Part of a small language model's weights: biases, 12642 steps.
MLP neurons of a small language model. Each row is named by its layer, matrix (down: output weights) and neuron, and shows model dimensions 96-223. Each number is 128 + 24 x the weight over its row's rms, rounded and kept within 0 to 255. Numbers have three digits each.
Before each neuron's rows, "fires before" lists the tokens most often just after its 100 highest values on Wikipedia text that the model never trained on.

fires before: "-", "\n", "\"", "|"
L3.down845:152159157151127121170102167177104138110137125129154102140136104131119131145134137134115115187123117121120127124093135172113135105112123105120167117088132143087087169113156180146095086147142092089156100103145151084136098118099106181134124109132174093105115151132141104149162118125155095141137110150138092119097097121124146117125113092149131148097151153090118124114141146122164107148140

fires before: "\n", " ±%"
L2.down1070:140108143133087130142144111115171124120128135127118156137164128152135126132090110106143112123094118091112173107168150121094134163114153131103142090123172155098111134114130124159184166140148095077124106137122123109133084176065126164130101100124159157150103130119134181140122176079129107172111117164129112140138105121172159129146127138187133119145081133103170097139134120130144129140169

fires before: "9", ".", "–", "-", "2", ";"
L3.down565:103112112110181096181073124139093106131128174154130142136122132128126077066104108099143097181118126119181107121100122130116143099149155078137129098126144144168121124146131128157133118136103162162127156170149120108108137130134178155083118113140127101160156147155148107127147119108124086140149108139090110144132128099172121102169105152129106112136153141135130123159138103112118120136126

fires before: " ", " life", " and", " in", " Division"
L2.down1838:133107115148161153173124098110128151096083130108143122102149142090094097106115096110104093127118163132103137111169142153144167149148122126108125116139137115102153123128160162161158158134140131117123104129135100157179105143143154120094143163118101096078138085141099162112122140158203107103128109092167141109148132109145116097092149155123127108133101137103146096121119119127135098094147

fires before: " |", " ", "0"
L3.down1404:132149136137143125120133105139109124139129098152124106113147163124176129156147101132087156146140094155097103159104143134111174143145155104147109090129143089151150130135168098189122128107109116135108115138108148183106118160134160094116152125164131169151105093141138099096127088123123118094188135118162115153108147124104120161107114122087123179150094120096095093157116154164147139090146

fires before: "\n", "|", "-", "The", "In", "==="
L2.down822:149148147126078128122145096154109103123120110107107145128180142129068153141119134119145149186124112175104156144135147167122102135131152118138141105110162149126112129153151111134155111144174139109132131138119122072157150168083137142110082116143119146108123144145148145131125115108172132095154162120138089152136153119102117107118127115113164136155108141130117092101113130109115145159133

fires before: " ", " in", "0"
L2.down1288:118141119157155113115160114137119131192136146139116138162142151131135122152132119133124120129105092160100100133143135123140111131152078143130150163137115085145120140077148135106111158140153109164142133158123121126136154136114164133117117077132163095097153089110134125125106105165205135156134123131106136133139202131134105171145115099133149138092112139136138107161135111095134112101102

fires before: " ", "\n", " Capital", " The"
L2.down522:121141133103139171153156119140125137150142113154137104115139103170140091119097136088103115124110129104129139144176129147099127103130146139150137116130151144205109113159121111109111121133132145135162110149141109151152182171138152107158160162143161123132130141124112141123179104131162118130135127099116136118103144107120098109154102130145147109115131142150088106120151137113123153116137

fires before: "9", "8", "0", "5", "7"
L2.down78:123173092098149144122156115132121149133123108143112092125120125085140162164114125098145120144128114086103077113126122151192139121120134110102117120150176111183099098123155151104112107165148129075131135138133082107137130133115119169103094135155105154107113106109130112129148127118149077117113167128140129147132121087134116122135126129157122161118063149100138141112137148112155110148120

fires before: "s"
L3.down1126:130137144144175129133153105114149112147112160130158164131108128117110068104117099141105104120156147134119160123111089163127138122102126125092103146129108135119119133131106160114099102128094119103148100134142124125130118131139144123084141170140153121169122098144093116160127109084168126162137162112105105078129160117106158166109096166154116127113134113145105125149134097130083145130095

fires before: " ", " |", "\n"
L3.down1113:085150121143134150076145095127128131196162154127115121075114134119108131130181105157130104132102112136148092120112093110102130162150162150145142138110120133152063147131151097113131141132071141090133115117119130102157082094123147108125080124148115134106117119096103112099107112152119138085118139109134154113128133098158085094103119135166115113168168182115128105112156154113129126162117

fires before: " ", " the"
L3.down1325:147147137119182130115129131148134125138121133162126113135121094118086136176154149160147136132127118091107105104098096138133150109134153144143121123120129127158103169160178117080127123139164118108142136113194124101103119163105104112137101148171138116162127126187102136091118126189127109160144155136102101140164136119119168125133149094129106135092137077133139112161135126129079142094119

fires before: " in", " by", " to", " on", ".", " at"
L2.down992:152107083096184127119103113157078117126129104172160144120099125085113112124153070141182133155105136143099130137112129127127112110132120086092090156121101120146133129149119128156094115126139113114109142144098100157110163108133176107171127116106176125149126141138131188147141140127130167112099085115123130134098095129144163100178115116138128119144122130132134165140099088123117145090136

fires before: " ", " in", " on"
L2.down1876:152091125102151146124138123146176134119140137118156186149140111111119059131112137179127148098134121139115109156136127152149143095151130066152095138152135144083097135150110110140144105195141123137097114148155120134089113129132149133117121094111136117095131108183136129145125144118128148075086162132155141150105141148170079101133110151132143121102145121113153178123091107097117120104125

fires before: "\n"
L2.down760:133148128152136132083093138142169089126115114134092167131107101168171135148170134138168111099103108141125120145172156115117126146109142155124110123139163148159161099129152101113106139118150105163141147144172160096157139143114142103076088136121180132114095136144126115096134150118131117127096096108129068090129159116127149103086145160120114139102097107104127174154091098156125155107121

fires before: " ", " |", "2", "\n", "1", "3"
L2.down321:095094114104128148145166088116134108102121123145119170143096079131125142147146153133151123125157138109103122164102152136075118153110133115133138124110136076117159137146090102144109135126135095161138075097109082186131124143179118118132140157199111115129141141096104121114120111125114114124136127166171132130131103139128124115089131147173118122081120092133147145118124148127094206164114

fires before: "|", "\n", "-"
L2.down307:112132131120102121140172111110087113080152083151115133159142132129088202154097136110117159117101156123127141138155108140106112160138099144104182106094138153156084158133156125116142130087144120082126141112110185134117146122098162135149082135143157115129088154127138127115144142116113083113107120135161100152159138106089142095066170099191126171156092137115084153108131133136112139129125

fires before: ",", ".", "0", "9"
L3.down630:153128134108137158142130091093157120151134153176120077134169159160109107147146100122073117158133181124119188118112111106174131185121134089098173122179131126149117097153136183160106127138122104121108113114123120133129128112138094166150136144137110154128061118105147078089135148118118148136158156131151127125180110144125111119130157109173154143095150135114076158091115110117149137107162

fires before: " a", " an", " is", " American", " was"
L3.down995:145136120109153120071127117158156120144114139119181090112153112140111110164108107141119152163138118140167116127113118120125137109102144167084102090129130151126164147120119170132126145134116101120141137164113099130133128111136157137119192143093085139120122089149107118132134158119077155123119092117141137148105111111144132140088159167083118170089087110142140134095187150110167138130136

fires before: "0", "1", ",", "2", "9", "4"
L2.down60:110163094143165133152105138114139095142112117144108112164086129139105106178122137106178135136122127069156130108150112162128117149138080140103156169113157175117144145123132116142157117103158142082125183125131135150135121172109118172097132114138090157132111117125134148085155093124139150082098143165118091133112105125109149097102082154132133164152099142094169148124124176107145105094114

fires before: "-", "\n", "5"
L3.down952:142121124125106142094107143176113108143097116159159154128121077127124142123093124116104120183100165143093077160143137106110139108141138111135122138075124154117115173114156119123063134124095095085148127129160117092107090133105126186129105128147144090149143094121079107130182129142147148162111130100133141130081146116176102132144128093176132149156130168134095129138115155144135108143160

fires before: "\n", "==", " =="
L3.down1481:121131137132127115110192147170120180106134142133139125117120098123116088103118091142112087144115111123129158135137143133077144109137102129113078114157146150110122136140124121157116138165113100152156149087138148138146116154170144125114125147125130109091115103156102162141153157134112161131089130120140122102092147098112123107136097131115125137091114128125160123092096165123163104146117

fires before: "\n", " ", " |", " –", "-"
L3.down1715:147130128137123121145093181124143146097131119124118116151174116107142110152124129089118108153107106095103138079112118114145125125133135134105120089128114159083111190165108170094132144091131124156102123103154115123127113162135091161158162072162134162107112122157131122124139159123157120134083134136109117145120117126162151159148124103183127144107115113099118158147101132128133157123114

fires before: " |", "\n", " by"
L3.down358:072092146092116161117099178120104148150141120098132110115118138113131129130177128162144125123102147152150107088118132134142126146130153119138136092104142134139105168136126124112136148125131128140129162134161140144154107184159152159153143135151110134122094133117118124142123145135121121144157125142171135161132146148162128163141156122182146141098086126093093108160131143102078109145133

fires before: "1", "0", "5", "2", "4", "3"
L3.down161:097136136166176131133128107135123141161137139109118120082164110173127159108154088116129142129155121111090122113137122093144094102189110101161132107128115107097089090114097108104107152155111151107156163148104119153128104078162142073138145091167140106095127102119116155123094112155124096183129136099122124128154123105140096098132175133129135140131152138150117104145119097127138151116103

fires before: "2", "1", "0", " (", " "
L2.down1957:148096154127104106109117153129139143150096122114112134144099099096073149102120147138134114155090127149166112129118166123095081126136134136129126120136127129143086106114123159167101157110124155106153146165162111125118103142139153143117125157122071137155151115124077167145142065120118120099149128121127139117089103120122129129117120148134100094128203163155117163120121142150164089136106

fires before: " ", " |", "\n", " Capital", ")", " The"
L3.down118:163124159120092130120135096173129158117107107129093131145155090115139150153100185055131145147144152141131158109139152158140107090123168154099117119113165134123148149144127084162157122120119109193126137156082129128134126135156143190145145135118118148157160106137156108145092131121094068111132133090122144104141106125124133146126121139088132110115074162129169120159164133143136129114125

fires before: "\n", "The", "===", "-", "|"
L3.down1852:102107127130107101085114135150179091143121126138165145144149166099096126096144170125121125114094132131125140128107087167158137126118135101142132149120109110146111115138120085108158133093134126118107133094119142124160120100058134069161145105092133116141098194121162122127131136139137129078136139138148095127080157143109106127097160109104151144136150119109123174119112120133113138122127

fires before: "0", "2", "3", "1", "9"
L3.down840:103142135123124138136099116120123085107120105135104154185150135163117137083150133142132110083087087161116118125156122164158147122154127123125118135089146104131117131121161188139089146127159116152169162141141105103144133153141127155162131105092139116129108119181133075125136140109158114133086131141090113117177121113144141120143141137163113136158135117126124123136128106170155139115137

fires before: "\n", " |", " an", " was", " is", "–"
L3.down748:145111120066138132100120135158129084159106159110157109082157133096106198152139071084164160129123091109089117100134154116143122093145145161101069117136130142127161130112101175101099134087139144128144180169156150111135159120120173117117121130137083155128112144132096112125113154131137137128112116094179081081099104159152181136099168113127133116164091140124110143109149103160115106127130

fires before: " ", "\n", "1", " the", "7"
L3.down698:128109121161153140155092167157148138138157145148124098096132093068142129129137117114119118106138090119130121117157152140110129130110124139113132116168137149117140147115134174152147137132089113146152118141158114116095127168133111151139127116158096076124120141166121119131058108072121127161144120118128109112154124134174156165130148134128122187107133135129108141133147101154141189120097

fires before: " ", "\n", " F", " —"
L3.down1197:123094155129110141122140119115124155099117076112098133155121114106115174147130086151135160130143133113108108145127115127119134116109129107160111142142176091106145150110161124112121129137159122106137094135113162147129108127116155117107091140113167175142113105077141120114112152127106091098158105128108120137149066177131135127168091143138107140120096108123120126134110124163127100164125

fires before: "|", "\n", " "
L3.down1121:095178134097113090117137137120128137161129132181161131118128128141177115165122128134141149140139134097165154123149127140121139135125138118126104139119130108153106090117116073123139113164166093140111133121129161163093156143157133145198088135179133139162137123154134139129132140109124139128115117113111148117114097099127148078113102074145119112130089110146108087101117133151125159120106

fires before: "\n", " ", "-"
L2.down1079:132107136172129139122124134138074118148126146129150131207127128139132104126100131089131101169118136144131150124109126144096107102146131137149143135127099102104117181112133139127122087121123094108124104102161135121100120180122088162148100117131144174128106150157122112107157168094114094145072111153146178132122150098176157133171102112150141119140111137097155129119131099137130164139171

fires before: "\n", "==", " election"
L3.down169:103159127174122137108107102111126109135150161156106151156127122153135126117144144165136118132105130097136146149109111137127178094093124126120149100134196168147119141120107100093125108120032105120128126139157101161135144110154180122101124137162135160093083129131160097162151130194135143157100169143127110113122142147137119105144167124136110090144119125131161131116115156121096068133088

fires before: "\n", "|", " |"
L2.down246:148109091133095099114106138110115120140111126090151139155166099100095118141117144093114135134094147136146143075116133129178157119109177110131138172073122128121123105142115155106133144127125127097157135154167128130162107128133107111167159104179124106101130164104143157135128097124138129134124122114136168153159123116131107139104093144121113152116120153122128118138153151117120097150129

fires before: " was", " is", " are", " had"
L2.down1856:156091112140161134124136162114146131122172118166131166154153141123097137148115164165161102139134120100082082134146119138088172095174144128115118113152130137174127126143154136145145146163172112153129111118128112070117089128134109147159159146153165139132122122145154116156118138125147116128156122159144126128079121108109140155102132183157140115080144131153107107108083132109154143120161

fires before: "\n", "id", "ic"
L2.down273:120122113147109105081137125096132154128127111141157130108147101144122132131119112138118109119141096128119173132107123131120101097104100159134099090072142135146137104143141087108143102137141071149155079154125116115155124145165096115152170114151158115099116092158129157101105120160112154121154121111097098118127107103147083154148137096109161104123122120104123129119136160146121115141149

fires before: "0", "9", "th", "8", "1", "5"
L3.down317:125115154139126111080161090129126136078143105131097106134155137063148125104083105097136139136158144156111124112140167114138128122159152103137147109086090123117153172139145131112132130134121155150112163108161120085113145136156171092160119114095118166115128132145108160157113118139143126121153144135102108113148107137147125125106137111192116127112174109173134084112136155097131154099131

fires before: " States", " Kingdom", ".", "ing"
L3.down1938:161119136134122135151162138144118148139123094092136123170077141143151120143162137120162129108132159089118102165062109135160080134112117125084119135130129134136109134117143114086108131065109132135114137140147090120109128133151111123188108115128115123123114093095104129114115144102103127143120120080101171138140129132159085099098100126152143096100119169109131121114126098096144148115151

fires before: " ", " in", ":", " on", " November"
L3.down991:126099106147071125136122084130128140120041125132146088138151143108142134125108136130131162119099151136158131135123138213079100136129116143139108120090126114142153120109161137123107136096144119139123145147106133134132128107137143152102117125139163134122108136158158121124136110163114159148132161123141146134130114115161137178109136135135165117125081171122132139141108105159133142126117

fires before: "\n", ":", " ", " Tom"
L2.down603:138151101135116114092170116117138113153140111191128165110124069150109103112151127145106116104147112151109145165100163155128146125076123166138112113126172155135111118084132108128119183135140063170152116084107124088168120130129189103133095122141126144130129137134143139161111112119111158137132177160160161139170142120119150136153116140129149121132131109101166161118151085115112112141147